{"weight_decay": 0.17, "lr_head": 0.00816, "decay_shape": "linear"}
MLP neurons of a small language model. Each row is named by its layer, matrix (gate and up: input weights; down: output weights) and neuron, and shows model dimensions 0-127. Each number is 200 + 20 x the weight over its row's rms, rounded and kept within 0 to 999. A neuron's up and down rows have the sign that makes its largest values positive.
A block is one neuron, or neurons of one layer that tend to fire together. Before each block is what it responds to, as a language model described it from the Wikipedia text at the highest values.

Responds to: The second digit of a year (the 0 in 2015, the 9 in 1927 or 19th) and month names or spaces right before a year or day.
L9.gate231,200,197,250,191,184,215,213,190,187,229,178,190,175,190,212,203,228,223,182,177,209,196,191,201,187,162,193,195,182,225,202,198,196,192,181,173,195,206,196,189,184,157,206,203,186,204,215,198,207,191,192,200,204,195,209,182,201,225,225,178,234,158,226,234,197,223,213,198,187,238,179,184,201,218,204,186,202,193,179,241,220,169,203,213,190,247,247,190,186,196,160,224,184,223,210,146,190,196,187,200,205,174,186,228,164,210,221,178,205,218,184,192,217,227,225,246,183,190,175,191,188,196,193,204,197,180,167,182
L9.up231,227,194,164,196,203,208,205,187,181,218,182,211,200,157,180,191,220,245,193,186,213,178,198,191,226,202,180,207,174,201,189,221,196,185,183,219,202,224,215,195,182,192,192,213,236,179,195,218,193,184,196,220,219,201,193,160,182,210,242,147,227,185,194,194,179,188,188,164,206,199,196,181,181,206,223,214,231,223,221,219,175,181,232,187,202,177,232,167,175,192,171,209,198,188,218,196,220,200,188,192,206,180,186,207,172,178,215,184,204,174,177,254,201,245,235,222,213,207,172,198,171,199,197,204,195,190,196,210
L9.down231,187,226,163,239,228,198,212,216,179,194,167,217,217,173,147,218,195,208,207,203,231,220,185,199,227,229,186,216,201,183,186,209,243,195,186,224,239,215,232,232,204,193,191,179,201,202,233,185,177,199,205,212,230,202,209,205,178,194,207,163,208,201,177,197,188,192,158,164,225,225,191,193,188,186,198,248,214,199,219,209,160,209,222,192,211,157,180,183,211,205,224,207,228,180,193,235,189,185,195,221,208,180,245,183,200,202,163,230,177,188,172,216,227,220,192,191,208,212,220,177,222,220,211,178,179,190,196,209
L9.gate339,205,160,166,158,227,185,203,206,167,213,210,217,199,220,211,192,202,178,199,190,238,210,164,176,195,222,194,216,208,194,208,221,167,204,236,219,201,189,177,199,181,197,179,218,210,188,212,183,172,195,201,229,219,201,203,177,215,210,203,171,201,210,210,199,194,216,146,218,198,196,192,223,197,195,198,194,209,203,210,159,222,173,245,199,198,206,201,210,175,163,190,192,196,238,198,220,197,192,172,181,163,224,196,178,199,186,206,199,181,177,177,228,213,226,190,161,196,209,212,186,180,222,197,213,213,238,202,210
L9.up339,240,204,189,257,174,214,175,197,181,193,208,181,190,194,187,174,198,218,233,218,183,180,222,184,213,177,194,174,178,208,174,199,198,207,195,227,196,196,215,197,198,206,211,179,227,221,190,212,197,196,205,179,204,213,204,173,183,206,187,167,191,188,207,204,154,210,204,179,214,206,197,195,204,177,158,175,190,196,178,205,180,239,182,218,194,199,213,195,161,187,200,205,183,171,215,201,181,180,225,198,222,169,213,211,227,190,207,163,222,169,227,228,182,198,213,195,195,219,227,184,227,218,232,198,234,215,189,199
L9.down339,191,192,208,213,238,212,208,190,178,167,185,211,205,187,237,228,193,167,209,171,181,204,181,192,241,210,212,217,200,205,205,167,192,175,211,179,205,169,204,212,179,233,206,187,206,179,233,194,198,193,206,223,183,196,216,178,210,194,208,225,216,173,191,190,209,169,150,202,156,200,162,195,208,218,226,198,230,228,210,221,212,217,232,182,180,209,208,196,174,177,193,197,208,213,181,250,154,208,181,198,192,177,212,149,217,208,229,210,185,167,240,213,200,222,185,222,185,196,171,171,176,192,167,162,190,180,195,181
L9.gate373,198,212,179,184,206,210,188,204,197,192,181,202,232,181,216,206,179,190,186,154,208,177,182,208,211,217,176,190,183,151,186,180,174,186,220,204,196,206,202,164,181,216,187,253,211,167,205,197,197,244,202,213,185,227,199,191,190,191,195,175,201,164,201,179,203,185,193,195,178,205,186,213,217,209,197,194,170,210,174,193,174,182,187,240,209,178,204,208,212,198,157,158,213,219,193,157,195,239,206,231,185,173,202,218,178,214,182,191,165,208,214,203,231,239,226,217,170,215,191,168,162,203,191,254,189,217,208,169
L9.up373,207,198,263,203,218,226,198,205,207,233,210,218,205,225,214,189,178,188,208,193,187,211,216,201,191,201,183,196,178,199,210,186,222,232,241,190,171,181,216,157,201,220,211,250,207,162,183,171,197,217,184,206,176,244,210,227,192,165,217,193,203,213,194,181,168,192,198,136,187,211,202,235,173,180,210,206,210,202,216,199,208,141,208,208,193,213,203,182,185,176,151,196,214,189,210,223,177,197,213,242,221,189,199,206,199,202,182,202,188,197,208,214,201,208,204,214,207,208,196,236,217,215,200,201,201,204,213,202
L9.down373,183,202,189,214,163,188,152,198,213,243,206,222,225,177,196,223,176,203,206,188,217,175,176,196,218,196,165,198,198,175,200,176,252,214,230,201,153,205,204,174,153,162,174,198,191,192,195,233,176,235,183,235,196,213,203,203,213,181,220,201,176,174,183,211,188,206,174,175,167,175,205,201,192,200,216,180,184,214,203,223,200,197,205,213,206,188,199,219,214,197,171,220,217,229,201,184,182,198,178,219,228,185,191,204,164,195,180,171,188,171,219,171,223,208,184,225,174,184,203,193,204,186,171,191,202,204,215,204
L9.gate479,210,263,195,230,207,198,218,233,186,205,218,202,189,185,225,197,185,201,191,159,211,197,186,213,235,221,181,172,193,207,193,212,154,195,243,204,184,206,179,139,185,232,202,228,183,220,191,219,183,215,202,194,193,175,244,225,190,222,221,194,177,202,207,214,182,199,177,196,183,194,228,199,198,228,183,213,177,186,171,204,182,198,226,262,180,202,208,215,208,203,164,225,186,173,196,178,177,215,228,191,198,182,215,205,193,196,183,216,191,203,240,178,199,191,224,196,182,219,214,186,211,178,188,207,211,184,207,177
L9.up479,237,253,217,220,177,189,213,209,189,196,206,203,228,180,195,208,210,193,193,189,175,182,199,179,222,199,194,187,182,222,239,196,201,178,199,181,204,216,208,190,200,205,180,235,207,190,214,209,188,249,216,189,199,195,190,200,199,206,204,211,193,220,208,203,195,232,181,184,203,191,178,165,197,219,182,212,191,202,199,198,176,190,191,241,164,196,222,204,202,239,173,189,213,178,166,199,153,201,218,215,201,181,235,219,197,219,161,203,193,184,224,197,216,205,233,182,189,180,216,182,176,220,212,190,179,160,205,174
L9.down479,190,207,189,219,205,198,208,208,184,177,214,197,206,160,212,190,213,194,188,193,225,203,177,180,220,201,185,197,232,173,206,181,239,220,195,199,178,226,204,203,180,197,203,204,198,192,212,207,178,177,226,177,177,160,185,211,208,199,203,203,225,241,195,193,217,208,191,193,206,193,222,180,239,211,178,210,203,208,189,185,168,198,210,201,191,184,189,173,218,210,209,199,202,181,217,215,172,156,182,242,232,177,198,209,216,204,214,201,185,153,242,198,184,197,224,202,177,205,205,207,153,218,197,211,205,215,227,178

Responds to: Mainly the newline right after a Wikipedia section heading like ==History== or == Reception ==; weaker on paragraph-initial pieces (He) and mid-word completions (ight).
L9.gate45,196,188,180,186,233,197,182,205,207,180,170,182,158,242,201,217,223,223,230,224,206,234,194,168,208,224,210,158,197,215,202,212,219,226,161,198,237,183,198,206,143,207,236,197,210,224,197,168,200,166,219,200,188,215,185,198,181,166,211,213,231,186,215,216,208,218,172,224,216,186,188,187,186,200,207,191,203,209,219,144,210,178,164,201,193,203,197,215,198,185,191,225,201,159,179,205,193,164,244,216,158,218,185,206,221,234,193,214,185,213,211,199,205,187,199,192,190,204,227,174,190,239,199,214,170,193,225,190
L9.up45,190,206,246,210,195,176,198,221,211,197,230,227,212,182,212,192,211,206,216,195,221,163,179,185,194,193,190,189,237,171,231,205,182,215,195,203,210,217,229,180,206,190,156,195,178,204,223,216,177,202,231,230,223,198,167,213,173,218,193,204,210,214,222,221,182,227,227,176,225,195,183,169,208,235,188,212,208,192,232,205,197,232,173,181,214,167,194,207,232,190,215,215,183,214,195,165,173,219,212,187,203,191,242,187,225,239,200,194,181,201,213,191,193,212,201,193,181,192,229,209,179,239,172,182,244,211,220,205
L9.down45,183,208,169,217,196,193,226,259,168,219,203,267,186,205,208,171,209,196,182,181,175,186,214,211,195,211,223,231,225,147,210,179,149,181,192,175,194,212,185,220,207,183,209,175,219,200,170,214,182,191,197,218,189,189,245,175,210,175,183,201,226,206,174,221,209,189,193,184,209,217,214,218,189,182,185,189,202,181,190,206,194,201,238,200,227,201,232,194,192,179,178,179,207,212,179,174,226,218,191,225,208,182,182,191,209,181,224,203,204,172,174,182,184,190,198,205,193,190,197,209,207,210,157,181,222,160,190,236
L9.gate152,209,187,187,173,219,184,192,215,206,265,221,208,179,213,209,209,228,202,217,204,196,208,203,209,181,153,229,178,187,225,170,176,204,177,146,180,202,197,170,180,195,227,189,198,189,194,201,207,205,206,205,219,171,215,186,224,196,196,191,220,172,151,232,218,207,187,208,207,191,225,205,223,231,209,186,214,211,202,183,209,204,181,220,218,179,194,218,202,228,208,218,182,197,228,171,173,215,174,200,216,225,202,206,165,202,186,237,221,166,200,203,214,228,182,199,196,195,185,210,138,190,207,209,232,214,152,172,181
L9.up152,228,180,202,158,210,236,178,185,180,215,173,209,199,167,199,205,176,180,216,191,178,199,238,186,197,187,208,182,169,187,221,215,215,163,176,208,219,220,208,226,178,204,202,212,194,200,207,194,198,198,229,188,178,167,191,197,177,220,220,219,189,177,200,205,183,195,176,188,205,208,184,159,211,184,181,189,220,208,224,162,175,198,159,218,176,161,205,228,213,202,198,161,200,229,169,223,191,185,204,235,213,184,212,156,226,179,226,205,202,170,187,195,232,161,227,184,173,169,238,166,203,194,217,223,192,176,194,212
L9.down152,211,208,204,210,238,215,209,250,220,190,243,224,172,166,182,185,213,183,224,194,215,230,187,205,177,231,170,202,187,220,239,219,213,200,198,190,232,232,240,202,212,193,202,224,197,200,201,196,175,207,192,213,226,201,198,223,204,193,194,211,191,225,185,214,190,209,197,170,185,195,182,167,229,221,198,198,222,175,228,147,208,204,201,230,195,204,231,181,180,200,214,209,204,193,203,197,196,230,170,209,177,186,189,234,211,181,194,174,197,167,206,216,230,218,180,180,200,211,220,159,173,197,203,200,202,216,179,238
L9.gate433,217,202,202,191,222,164,232,202,238,191,179,200,212,196,173,155,196,205,225,216,242,210,214,208,216,205,199,167,182,218,230,183,214,198,139,200,213,204,187,183,171,211,227,215,163,201,166,196,201,185,213,209,199,189,214,212,180,206,197,196,196,197,184,229,198,213,201,178,258,211,147,217,204,201,187,213,200,168,194,223,201,209,191,202,216,233,174,222,196,188,173,205,215,202,196,176,207,225,212,260,211,203,195,212,199,251,210,211,186,240,197,205,188,199,211,200,183,193,183,180,179,217,217,215,195,206,209,187
L9.up433,199,204,206,169,212,193,189,195,234,204,187,167,186,148,179,151,194,217,227,217,219,190,215,162,208,203,208,165,163,182,216,182,217,203,204,208,233,229,160,215,177,214,223,223,208,199,195,173,183,186,204,208,214,191,200,211,164,190,175,230,187,198,218,214,221,214,181,195,235,195,140,206,179,199,208,187,188,190,230,186,175,205,188,189,225,218,186,231,213,180,195,197,208,189,163,175,214,236,200,228,191,193,222,203,190,234,210,217,196,191,196,216,211,222,207,165,204,197,199,177,155,219,216,221,216,215,204,202
L9.down433,199,162,220,183,215,188,215,252,201,222,207,191,194,177,135,158,202,182,186,190,189,204,219,180,209,192,187,205,179,179,161,187,278,189,237,185,238,191,177,221,207,211,206,185,191,201,194,164,188,188,180,156,159,196,164,184,177,198,167,206,210,190,223,221,179,229,174,227,183,201,203,198,173,233,230,184,176,218,224,200,218,185,224,169,191,196,198,201,209,241,230,191,180,219,177,201,204,201,197,177,191,212,225,224,198,171,219,198,187,186,165,207,204,167,183,190,206,178,196,184,216,172,195,232,240,206,219,182
L9.gate445,188,168,203,177,199,206,195,190,218,190,224,195,183,168,171,161,219,184,202,203,192,198,210,182,191,224,195,180,229,209,198,196,203,223,131,196,192,210,182,190,204,199,212,208,200,211,181,233,194,183,199,187,168,226,206,193,210,191,206,243,198,219,211,190,200,200,180,218,207,178,198,176,225,223,189,194,217,205,202,233,170,213,178,241,218,189,214,213,206,209,206,197,210,204,183,196,225,187,207,199,228,216,195,233,193,199,205,200,171,175,184,208,207,194,189,234,176,227,214,162,153,197,214,215,226,211,193,230
L9.up445,191,214,226,204,205,180,215,238,204,196,232,190,188,148,187,161,201,169,222,188,233,213,209,211,199,213,200,196,236,235,181,168,181,212,136,183,171,209,204,206,169,212,189,232,170,233,215,207,190,171,194,190,195,166,181,209,222,184,208,163,213,208,219,233,198,206,164,207,208,175,173,194,219,211,188,198,191,212,168,193,217,237,202,203,197,208,213,227,207,215,202,185,198,224,186,198,210,228,222,187,199,207,255,215,180,222,215,165,186,186,184,193,208,220,196,166,203,223,185,183,190,192,225,222,220,180,179,211
L9.down445,191,175,200,163,194,195,228,228,214,209,186,202,204,198,149,205,204,202,200,215,167,215,198,224,201,176,206,189,184,222,198,173,297,193,199,218,233,254,187,217,232,232,182,185,214,209,187,208,179,208,207,197,164,230,191,204,202,190,175,232,180,213,209,193,227,181,230,219,206,200,200,177,181,196,210,172,210,189,184,259,182,192,187,184,204,212,194,227,235,222,176,184,184,220,223,220,188,206,192,212,190,206,166,222,215,183,226,208,184,200,190,195,208,185,203,177,197,177,187,210,225,198,187,171,213,211,228,222

Responds to: The second digit of four-digit years in dates, such as the 0 in 2006 or 2013 and the 9 in 1991, usually after a month or day; weakly also " is" and line breaks.
L5.gate52,223,225,201,197,215,190,192,255,187,211,212,199,182,225,196,189,205,193,193,199,207,203,195,212,204,189,206,206,184,232,230,185,198,218,213,206,193,193,206,204,199,200,198,200,182,185,190,172,206,228,198,211,177,235,233,195,158,194,254,190,206,189,194,199,198,215,143,201,192,195,170,164,159,203,151,172,190,184,212,205,216,191,214,236,197,185,188,180,204,177,142,177,178,235,183,230,172,161,196,221,209,195,197,199,188,209,195,219,221,188,194,210,217,206,196,189,171,218,216,170,194,181,197,248,208,205,203,183
L5.up52,241,165,147,202,210,196,193,223,222,205,198,220,174,221,183,207,218,189,205,191,226,192,181,203,194,160,188,226,197,205,216,186,204,228,221,239,225,198,216,225,197,179,185,197,196,175,181,209,174,232,198,198,181,219,255,171,190,212,226,176,198,205,219,235,203,234,197,190,191,216,200,212,155,184,213,204,213,154,197,209,197,187,247,197,191,185,180,159,214,169,176,177,172,232,210,208,183,182,209,194,245,170,223,182,188,177,208,222,212,142,186,232,233,189,181,239,193,175,220,190,198,197,221,220,182,202,206,175
L5.down52,197,176,180,189,214,215,227,208,206,186,175,224,174,178,163,214,223,217,224,196,199,213,211,186,197,199,214,211,175,190,170,192,227,188,238,237,201,195,225,211,213,187,209,192,181,199,195,231,183,191,206,183,217,179,181,200,193,199,218,176,215,204,230,218,165,193,203,195,195,150,223,245,216,189,236,228,224,198,199,225,216,174,214,205,172,224,185,199,197,209,208,199,213,200,227,222,192,199,208,192,207,185,206,188,174,210,202,175,201,173,195,200,231,179,219,220,216,168,207,215,199,202,211,190,176,181,228,208
L5.gate159,224,212,199,192,196,205,221,183,172,215,220,188,203,245,177,165,214,245,187,195,189,207,181,205,206,224,184,209,186,185,213,194,195,194,234,234,180,210,195,190,196,181,195,198,161,185,234,176,198,203,220,199,189,239,222,190,176,175,215,217,191,181,236,135,220,196,205,209,197,205,177,194,181,204,215,156,200,201,237,165,218,153,204,220,222,203,208,207,205,187,167,177,196,191,188,212,195,173,171,238,192,222,193,197,216,177,157,188,208,187,191,201,207,195,228,196,178,232,215,178,202,218,231,210,226,190,213,218
L5.up159,214,227,197,225,183,212,197,203,180,202,164,208,218,211,200,188,207,164,194,185,217,164,182,193,190,194,188,178,203,180,218,176,212,184,248,200,191,182,263,189,214,210,167,235,192,170,209,214,187,199,161,186,187,208,196,172,168,229,206,160,175,210,194,202,186,208,216,175,227,198,218,193,212,212,213,176,181,204,184,175,236,180,236,210,214,178,240,200,193,235,209,212,200,199,183,177,214,183,182,216,250,209,228,188,196,180,158,190,176,178,197,200,186,189,195,225,201,209,173,211,181,217,222,201,212,201,199,201
L5.down159,183,207,160,195,201,202,213,181,214,151,164,194,207,201,211,212,222,175,172,190,218,201,220,239,186,170,181,188,210,188,189,195,229,193,208,183,194,204,186,212,217,217,228,213,183,158,175,212,189,195,186,223,171,211,187,230,179,180,207,186,188,176,193,200,159,208,214,212,219,215,223,223,200,205,205,235,243,238,188,196,190,220,185,169,225,219,171,214,205,230,218,209,233,192,222,191,195,237,193,210,223,169,205,192,182,249,194,188,203,182,189,195,174,202,217,211,238,194,179,229,179,206,202,186,188,213,208,223
L5.gate486,211,204,208,197,197,203,208,209,203,231,232,197,176,202,175,223,199,190,232,193,195,201,202,212,214,207,174,202,180,209,200,203,200,193,210,221,216,200,202,192,195,220,198,203,206,182,201,199,222,236,208,182,210,220,203,229,169,135,187,188,184,179,214,164,187,201,223,187,238,203,214,187,203,180,217,198,232,211,232,181,197,196,195,246,222,162,216,196,213,182,172,135,222,260,188,183,165,181,202,218,184,221,207,197,228,202,166,211,186,198,180,203,189,224,205,228,178,214,179,202,218,198,206,245,220,196,231,203
L5.up486,205,227,234,180,213,223,197,208,208,195,176,226,191,167,199,201,181,213,242,152,173,189,188,208,222,211,146,217,219,194,202,180,189,198,201,192,187,171,198,190,209,219,187,242,205,181,209,189,198,235,207,233,157,181,178,182,193,190,167,174,178,214,209,213,180,211,198,195,204,215,185,225,211,222,175,186,186,207,184,188,244,210,215,178,196,205,183,191,211,242,207,158,171,204,194,176,209,250,194,190,226,206,190,200,183,188,195,168,183,187,188,186,210,203,195,175,190,187,209,173,202,198,221,222,189,197,209,187
L5.down486,196,197,190,209,216,220,178,208,185,188,186,187,205,186,184,198,208,190,189,180,215,198,198,198,217,210,157,221,204,218,180,176,228,186,201,224,215,182,203,176,177,236,196,199,206,167,216,185,226,251,191,181,194,183,205,255,158,154,207,150,182,193,196,177,166,205,200,213,240,156,189,194,180,205,216,236,180,203,221,173,233,233,207,198,191,191,200,208,194,183,184,184,225,211,209,212,195,178,173,224,237,211,189,193,193,173,141,205,193,170,195,216,186,226,167,192,186,205,205,188,207,177,217,198,172,255,184,186
L5.gate493,233,172,207,212,231,176,214,188,200,234,173,211,207,224,196,183,192,198,193,200,179,194,204,215,189,196,213,201,175,197,235,188,217,183,259,219,182,225,195,193,185,206,188,203,216,198,216,205,216,224,176,176,214,208,230,200,183,215,229,169,212,199,171,191,216,205,198,204,178,184,206,205,183,177,211,148,212,196,202,192,196,187,215,244,211,176,208,187,204,199,201,202,209,222,169,194,168,175,202,216,197,205,237,160,218,228,223,223,204,184,164,170,196,176,187,201,193,221,191,166,199,212,216,246,192,183,246,205
L5.up493,196,175,184,170,200,207,187,218,206,231,212,202,188,200,200,192,218,183,183,190,205,181,181,219,206,198,184,191,184,195,197,213,188,193,173,203,185,181,184,192,226,199,167,208,230,186,172,236,182,190,209,215,201,224,177,210,190,182,193,186,219,189,181,178,171,210,242,164,178,183,201,197,181,160,216,183,217,202,203,197,229,215,232,193,167,187,192,172,167,194,217,151,211,211,217,176,199,200,191,216,193,196,188,184,216,168,221,188,219,197,182,211,212,173,238,168,202,214,188,196,178,233,215,170,179,206,259,236
L5.down493,190,187,182,213,185,195,194,216,195,192,162,175,195,252,230,220,236,228,208,235,208,193,236,176,224,181,186,207,213,204,186,209,209,180,213,225,231,208,220,201,199,176,203,208,186,195,214,195,198,203,170,197,215,195,216,187,219,178,199,190,196,219,159,236,216,173,189,191,186,206,190,223,194,202,213,234,204,238,184,199,206,189,183,170,178,231,200,222,217,191,177,204,224,189,222,174,173,211,193,207,181,211,194,227,211,205,184,192,198,174,200,241,165,224,201,188,229,188,177,216,166,202,228,182,208,215,169,173

Responds to: Closing pieces of split words, especially "ms" (proble-ms, fir-ms, confir-ms, ar-ms, also h-istory), and newlines after section headings or paragraph-ending periods.
L5.gate28,186,209,177,182,211,206,195,200,225,188,169,174,193,186,220,184,197,183,223,198,187,214,156,205,218,201,180,192,210,230,252,197,182,189,193,203,196,166,150,202,227,171,220,168,161,207,200,201,200,243,206,226,207,231,177,228,200,201,185,186,210,184,204,232,192,190,201,200,203,199,150,206,204,203,189,224,193,225,231,236,209,203,213,191,216,226,184,232,213,230,189,199,194,182,221,199,214,168,221,186,201,199,205,181,182,216,193,239,197,213,186,207,212,189,191,146,178,183,175,196,192,204,207,211,212,218,199,197
L5.up28,182,190,168,197,176,224,202,194,226,195,208,210,214,185,206,204,176,170,195,205,154,201,179,187,226,206,204,208,202,210,214,179,214,202,202,197,197,211,187,201,234,177,235,205,206,223,205,177,165,223,195,197,231,199,172,218,181,207,214,213,159,171,195,237,193,190,213,207,200,177,200,201,211,202,211,208,171,227,224,214,208,208,226,163,204,195,161,211,205,230,210,202,168,184,183,218,240,175,223,172,244,193,222,183,221,166,179,240,218,208,188,204,189,185,204,145,188,168,201,237,191,200,218,218,211,206,204,217
L5.down28,193,193,221,218,199,197,203,189,192,218,230,233,216,218,185,236,229,197,186,217,193,198,228,168,213,235,185,209,194,175,137,207,221,197,198,209,203,257,215,211,197,223,207,233,228,188,193,176,199,177,203,183,202,190,200,183,158,201,199,233,174,193,210,201,213,212,189,204,215,172,239,205,188,206,214,207,200,176,170,155,195,208,202,205,201,187,202,172,197,191,226,213,210,191,190,220,191,212,185,215,223,199,213,199,228,162,197,172,201,185,209,191,195,209,214,217,213,210,212,228,203,202,206,191,188,180,213,203
L5.gate336,202,204,185,191,205,201,199,199,209,185,197,195,178,227,189,195,196,200,236,193,223,215,208,198,189,197,176,193,158,244,238,202,217,202,198,203,190,178,180,204,211,202,170,202,179,203,202,170,218,219,188,196,176,183,203,222,186,183,215,200,213,146,208,183,182,218,209,211,205,162,186,205,198,193,234,190,220,232,187,195,185,218,161,224,216,190,221,230,215,181,172,144,157,223,204,228,200,153,184,192,162,214,198,201,169,197,142,188,196,198,212,195,205,209,187,176,223,232,195,190,185,203,206,211,202,207,172,199
L5.up336,182,199,208,168,189,224,217,235,204,216,230,151,216,164,188,177,188,218,216,222,185,213,197,187,201,174,199,186,221,184,208,204,190,207,180,195,202,173,174,180,219,169,243,215,194,190,206,199,209,196,207,220,179,199,216,230,215,193,187,259,182,154,219,202,188,182,185,216,218,201,179,186,193,222,189,204,209,192,227,180,221,205,174,227,190,208,151,209,219,205,194,208,212,189,216,193,157,202,212,193,201,205,158,215,210,219,189,188,209,193,210,206,226,216,164,184,217,194,245,201,183,250,196,205,210,178,192,203
L5.down336,185,211,222,189,187,206,197,209,201,172,237,201,187,239,169,185,147,220,242,213,181,192,239,187,190,205,205,181,178,218,207,204,209,170,193,242,218,175,202,217,223,191,176,208,194,223,186,196,207,190,179,220,183,170,199,217,192,187,209,222,198,156,219,192,210,234,188,215,162,212,203,248,171,183,220,211,224,249,213,157,201,214,180,207,205,185,192,236,194,168,207,164,183,215,217,201,184,172,181,201,163,223,192,182,200,209,180,192,200,186,213,225,219,201,173,189,208,226,204,229,181,181,188,194,212,218,177,215
L5.gate422,172,185,210,193,215,188,242,168,221,162,189,237,219,198,209,221,169,201,189,224,188,183,213,182,182,206,218,223,211,211,213,194,215,227,165,206,187,247,191,213,183,201,213,254,186,223,207,185,167,175,179,205,213,180,145,187,204,184,184,210,178,228,209,208,224,237,198,226,178,223,190,220,211,212,214,216,181,181,212,216,230,183,196,163,178,144,194,172,205,215,230,189,177,208,193,218,211,199,189,199,223,192,221,230,224,192,197,219,209,228,197,212,176,194,197,182,190,194,203,196,199,175,237,182,164,191,200,208
L5.up422,179,218,198,209,158,202,211,201,200,197,209,181,217,206,212,159,188,227,203,204,178,211,215,173,214,206,197,171,193,180,225,213,215,170,202,197,187,208,202,173,255,175,186,195,225,183,186,221,214,210,164,218,212,201,212,178,201,199,187,205,147,201,183,185,209,205,208,202,200,199,182,188,176,206,218,182,157,228,256,213,175,187,176,221,202,224,225,192,219,246,193,188,191,201,217,197,207,217,234,193,217,207,197,185,155,185,201,165,186,172,227,167,209,167,209,182,221,230,222,200,198,261,217,225,234,199,201,206
L5.down422,201,190,203,189,221,204,193,223,205,207,205,216,174,200,212,255,203,200,217,211,210,197,216,207,187,192,192,203,222,246,186,175,131,217,202,193,234,171,217,242,172,225,197,205,192,212,199,179,185,184,232,201,180,201,195,208,178,213,198,217,227,191,208,190,207,213,213,200,205,182,214,223,212,199,189,207,194,166,123,170,220,230,256,157,191,171,175,213,193,157,213,202,192,207,179,200,172,206,160,217,193,197,208,211,212,216,195,216,210,238,191,206,209,247,196,197,202,190,170,191,216,140,212,179,187,198,200,203
L5.gate434,190,251,225,193,185,191,204,211,194,236,256,182,186,171,211,173,214,230,200,175,172,248,186,205,201,221,194,205,208,193,156,189,217,193,188,207,198,206,193,183,196,240,187,226,213,186,209,207,202,209,210,214,198,185,226,229,211,145,156,225,192,198,185,189,210,200,179,182,213,211,205,175,196,208,195,205,209,173,192,199,222,182,180,225,181,218,216,199,231,227,219,194,186,195,202,208,205,209,190,220,214,177,172,208,189,207,203,186,189,219,226,169,211,219,199,195,208,193,201,171,194,222,204,216,211,196,187,229
L5.up434,221,187,194,162,213,217,216,193,190,239,210,224,190,224,189,208,230,199,189,191,182,221,236,220,200,193,162,171,215,182,200,143,225,188,173,159,207,208,203,239,188,183,191,219,215,190,199,167,169,189,182,203,191,183,173,187,188,198,193,216,153,210,192,197,213,198,184,199,196,210,196,204,217,175,199,194,220,221,246,222,203,210,212,205,213,206,188,196,207,224,174,188,202,190,181,183,219,227,222,204,158,209,215,224,234,174,196,183,200,198,204,198,193,207,216,167,208,193,235,206,171,223,172,188,179,216,230,194
L5.down434,227,184,196,180,197,194,179,214,207,204,182,204,195,247,200,241,235,189,162,195,208,179,215,197,222,175,172,147,193,213,218,199,167,201,187,170,232,165,212,212,195,203,230,188,203,189,206,173,185,194,193,205,179,199,210,173,170,233,207,187,173,198,176,211,225,200,236,199,209,172,177,213,171,163,208,206,178,199,191,197,207,219,202,192,225,203,167,203,186,174,185,199,214,193,175,186,213,226,213,209,124,212,194,242,219,187,196,198,212,224,176,216,219,210,187,202,187,196,231,197,216,187,205,173,203,202,198,176

Responds to: The second digit of a four-digit year, mostly the 0 in 20xx dates (2012, 2019), sometimes 9 in 19xx or the space before a year.
L11.gate452,225,223,168,197,217,234,171,223,219,217,175,226,168,190,219,204,126,200,222,189,159,186,193,178,213,192,165,190,201,181,197,171,181,231,194,208,188,203,200,174,170,203,173,205,223,205,189,182,213,232,171,219,195,167,193,157,205,204,207,222,210,189,218,157,176,224,149,177,208,214,162,203,176,160,200,157,225,180,210,189,232,197,208,233,216,213,194,215,225,189,183,209,185,191,180,196,149,195,191,209,212,169,208,222,218,237,169,205,174,184,222,193,195,209,210,191,192,204,252,175,189,201,194,221,183,208,210,172
L11.up452,196,208,187,195,191,222,213,229,193,190,202,194,230,207,196,192,196,164,185,202,184,199,200,187,208,209,189,191,200,214,199,199,217,203,186,200,192,187,223,184,161,225,165,221,202,233,200,188,235,196,200,203,181,194,202,179,176,210,188,209,185,184,227,205,196,211,170,173,197,210,224,190,192,207,165,193,204,233,202,173,251,191,168,214,188,182,207,160,182,212,224,232,200,212,200,215,147,209,179,243,211,194,216,210,188,228,187,180,163,190,209,252,214,179,195,227,205,226,228,203,198,201,196,224,201,192,198,176
L11.down452,161,216,184,200,173,182,186,201,202,244,183,194,190,191,203,215,209,219,221,175,191,181,192,192,184,193,207,189,215,197,201,185,189,215,194,185,197,218,215,187,227,179,256,202,209,173,210,245,188,200,176,228,217,206,181,148,260,208,200,197,222,206,202,212,197,175,189,154,166,200,180,188,183,184,232,207,190,200,160,250,186,214,218,219,221,161,212,165,231,175,180,203,212,212,210,190,168,196,192,200,203,220,214,199,194,193,174,203,176,191,225,183,198,194,232,223,190,199,252,206,218,201,191,225,173,197,208,185